Part of a small language model's weights: 5 heads of 128 (1 for keys and values), MLP 1728 SwiGLU.
MLP neurons of a small language model. Each row is named by its layer, matrix (down: output weights) and neuron, and shows model dimensions 112-303. Each number is 500 + 25 x the weight over its row's rms, rounded and kept within 0 to 999. Numbers have three digits each. A neuron's up and down rows have the sign that makes its largest values positive.
After each neuron's rows, "fires before" lists the tokens most often just after its 100 highest values on Wikipedia text that the model never trained on.

L2.down923:477519513455492510482538521500452475504472503505528487530521488453493497537522513501525507536507491511463521515487511495497475490501513506495488506516506537493538501501462515506526491494512537489457487473507498431521480494451486501502500471498500516510542485541482501452478480474478527474487495516531488496517446505506534504522513515460470502490537521515506533465493484527513527492505476472502492469489489468506486503505460472512526498510479541473510518556475463512565538487500491515508508535502522489509517491496493504478507484437467482570465514461476504500528483530523546453
fires before: "0", "1", "2", " |"

L2.down1667:509497434541493482504490515482524494469542493515497490481527504467490500460493475498535525517473475521525508475473479498470499505527521548493518492513543506487471536507514502493489513503522517554495488501505473461481515531490484518538496487517489520471467495524505510521468507474478453489446502465542526473481469498501478434502494525464502485510495499508502530499556479539513480481534480477511493524500474508509492485493514546518480486447484457532508468488483512501522496496510485494465499509519519502473514502458474558499473516515496478505475459505479483494519505471507499501
fires before: "19", "20", ",", "18"

L2.down77:515512512482515512553492467503514505487469491495492479419494490537490497481495519523481521463524477492522445488480516492483496506510472505506503452522522513516472445485483462465475524517506483572501477499457486475469539539488527462450489507489553492505491471479463458505513490510488490507503472524525525512536495451500521511474490445503521461488501524463536494506453511478549515487516485556526478514483477475477497473459474463492506520491518481522520475491481480482521521461465489467499467467478485499522494479527558457534485510548500563477518491520515477500469503525497480523
fires before: " the", " a", " that", " his"

L2.down9:499548501461478490476508464483538470492440522486527534470484519502558453532502490469479476493480496480484544491505543503533456510462492492531505520528482508482505493465500494481447482480491498502485538499521515481499480514474531503490484500531534484507494487492506511493537537476464453486513482530488492512493471516482478512475521505441507459478500546498476526465518533502515525490515499511518498487499482489511504487508533505464492532512442474531527456484525528485510470505532524481488496490514459502524520477509475499478479496510498565545540509512506522522526492482491495526
fires before: " the", " of", "alt", " his"

L2.down1400:490505576545551489474488518514476516467490531452507523535495522539509523468466525491526505497498480525478533481522506503493475500505512484477541465515501494515508465547540475476516528495500495542507511486480478495461470490476513493520487483457508480460487505549515486487529449502519490499483524485548531513455490473509476510511553470502512477479466445520522482510508515533475506496458511536492484459558472481456508505499470473487557485545519460458537534524463482504501523482478484471548516484464490531493514533506428464546496486544487454494518512455487513491508524509540510521
fires before: "0", "1", " |", "2"

L2.down746:494473458473468521495556524510504540530486455494497457481480504521468499513461513489539492495515491485525504536459486543489488506546515564495504489524464491491522551451483559509501495533508520509477525492485463459513494471476516447487505534494480506518476455497511486495503501541496500508473518514472462512505459481488479486483498516475460469461473504520449487572494494462507531475471559500493513471462519541547567441449478483485532506494496522501485513504516533483508431532496510496474539503502503542482519479488479494466494484497497520533514494525443516502513522514524505525
fires before: ",", " |", " March"

L2.down1118:477538468463510495553496546492481485449464490509506472473507500453534534534502509476492524534515515488524545458515502510515460473511522473519493475522502483510506480535473441500508506488484489447514503529477512490501502523515447511490476474498552563466507503492500505557491477479455448517487518503477518505539544519519452536492523426469488541497513499486500488499502463470477565512497495502501500528498465507501476506508490523455535532499486462484474527498478478540512494491467489399517442499496492505505503496530500519557515503524479514503455459498514520513509498487547507490
fires before: " ", " ESPN", " L", " at", "37"

L2.down210:507486497484529481548474523508511504522469542544479505474498495470560487511532481486492498559438495488497481502523522495547468504468497471456531487525509498481500474518529501493480442508520512492501537488498527473540532523516501481487490504482508502506518494468476495545518466507486482448494482517549511512453524512497497547515492455479486459538505483519456514466523471495487500479509472524493471518497487471499471531497530449461525498504504502528522546480490510504544443451502499520503515460557529506504521502507475573537475489495549495502528516500495510499497542529508509513
fires before: " ", " of", " the", " one"

L2.down158:513513482522460508488480487479492552447474495531514502470486541489474516476531524503507530479508508474493478499519500514479499507488512499522466472529483493519489472531532455522473494504497476541507475536510541483471536557466503463457497525538530515550486518475492482537493461479487482473452486502519556492509503503525491495495483500507538558548501530511502517496490523459490503545475520561459471483517550522507500516522515514499477446510495460519489476479481472486511486512499489483464488499562527517493505487582493470522489545468535511459493513571534480529485510532483477517
fires before: "19", "20", "18", " "

L2.down216:502512491496511515519512482469508523490522533460474528494548471492465482526523541492476471479499503495498489484506519494522471493502459526503463544512524532479466452496506473552465453509537488564508493495508482456504522484518526509503477536514485505484507493480462489510498448535514528503436497485475477504471502495499521509510489520503504483476474502514504488492445500518498496515473489506511499511513527491528540514505487478496504503531535475502501526501482560474487515479516488538532503491497516484528497509447485451493493490518524455519464498483505461481544491467520490488
fires before: " |", ",", "3", "8"

L2.down724:500477523506489523425555483450476517495528493486511475510478510515487473512477473496500498473504493503536552513553467500479546487497515521514511508492488488527493462527473562501486512505535518524518500498479538537513508501521484505512435487513511462497526519487503481497509513440517537447507495501473437511531445526543490474513522484497502491484492464509523509522512487509475493506515545525486562470512537496514507474482507494543490510511492430483493493490512508543519465527496543546476491503482514527493481511506475536493527553492493496471509485517525488497532526465517491526
fires before: " States", ".S", ".", " |"

L2.down1008:484476499463482526510501498512508512489461480493518507497513531509517501509544475487489494513509525508474530496507510501452476511518537582500507484534481482485473488490487478481512508482554495476489547504474492487485512531526522494482486526488503512513489541481540558537480504487529431473496507497460538447516473492522512472501476509485508502515522509497535526516495508552482492502492537497523493504526519540514502470493537505479504513480519506495495505506496495507525510504535494506470500480492569539478518501505490504538485498489516538495541520552498506472512508515495541465
fires before: " ", " he", " \""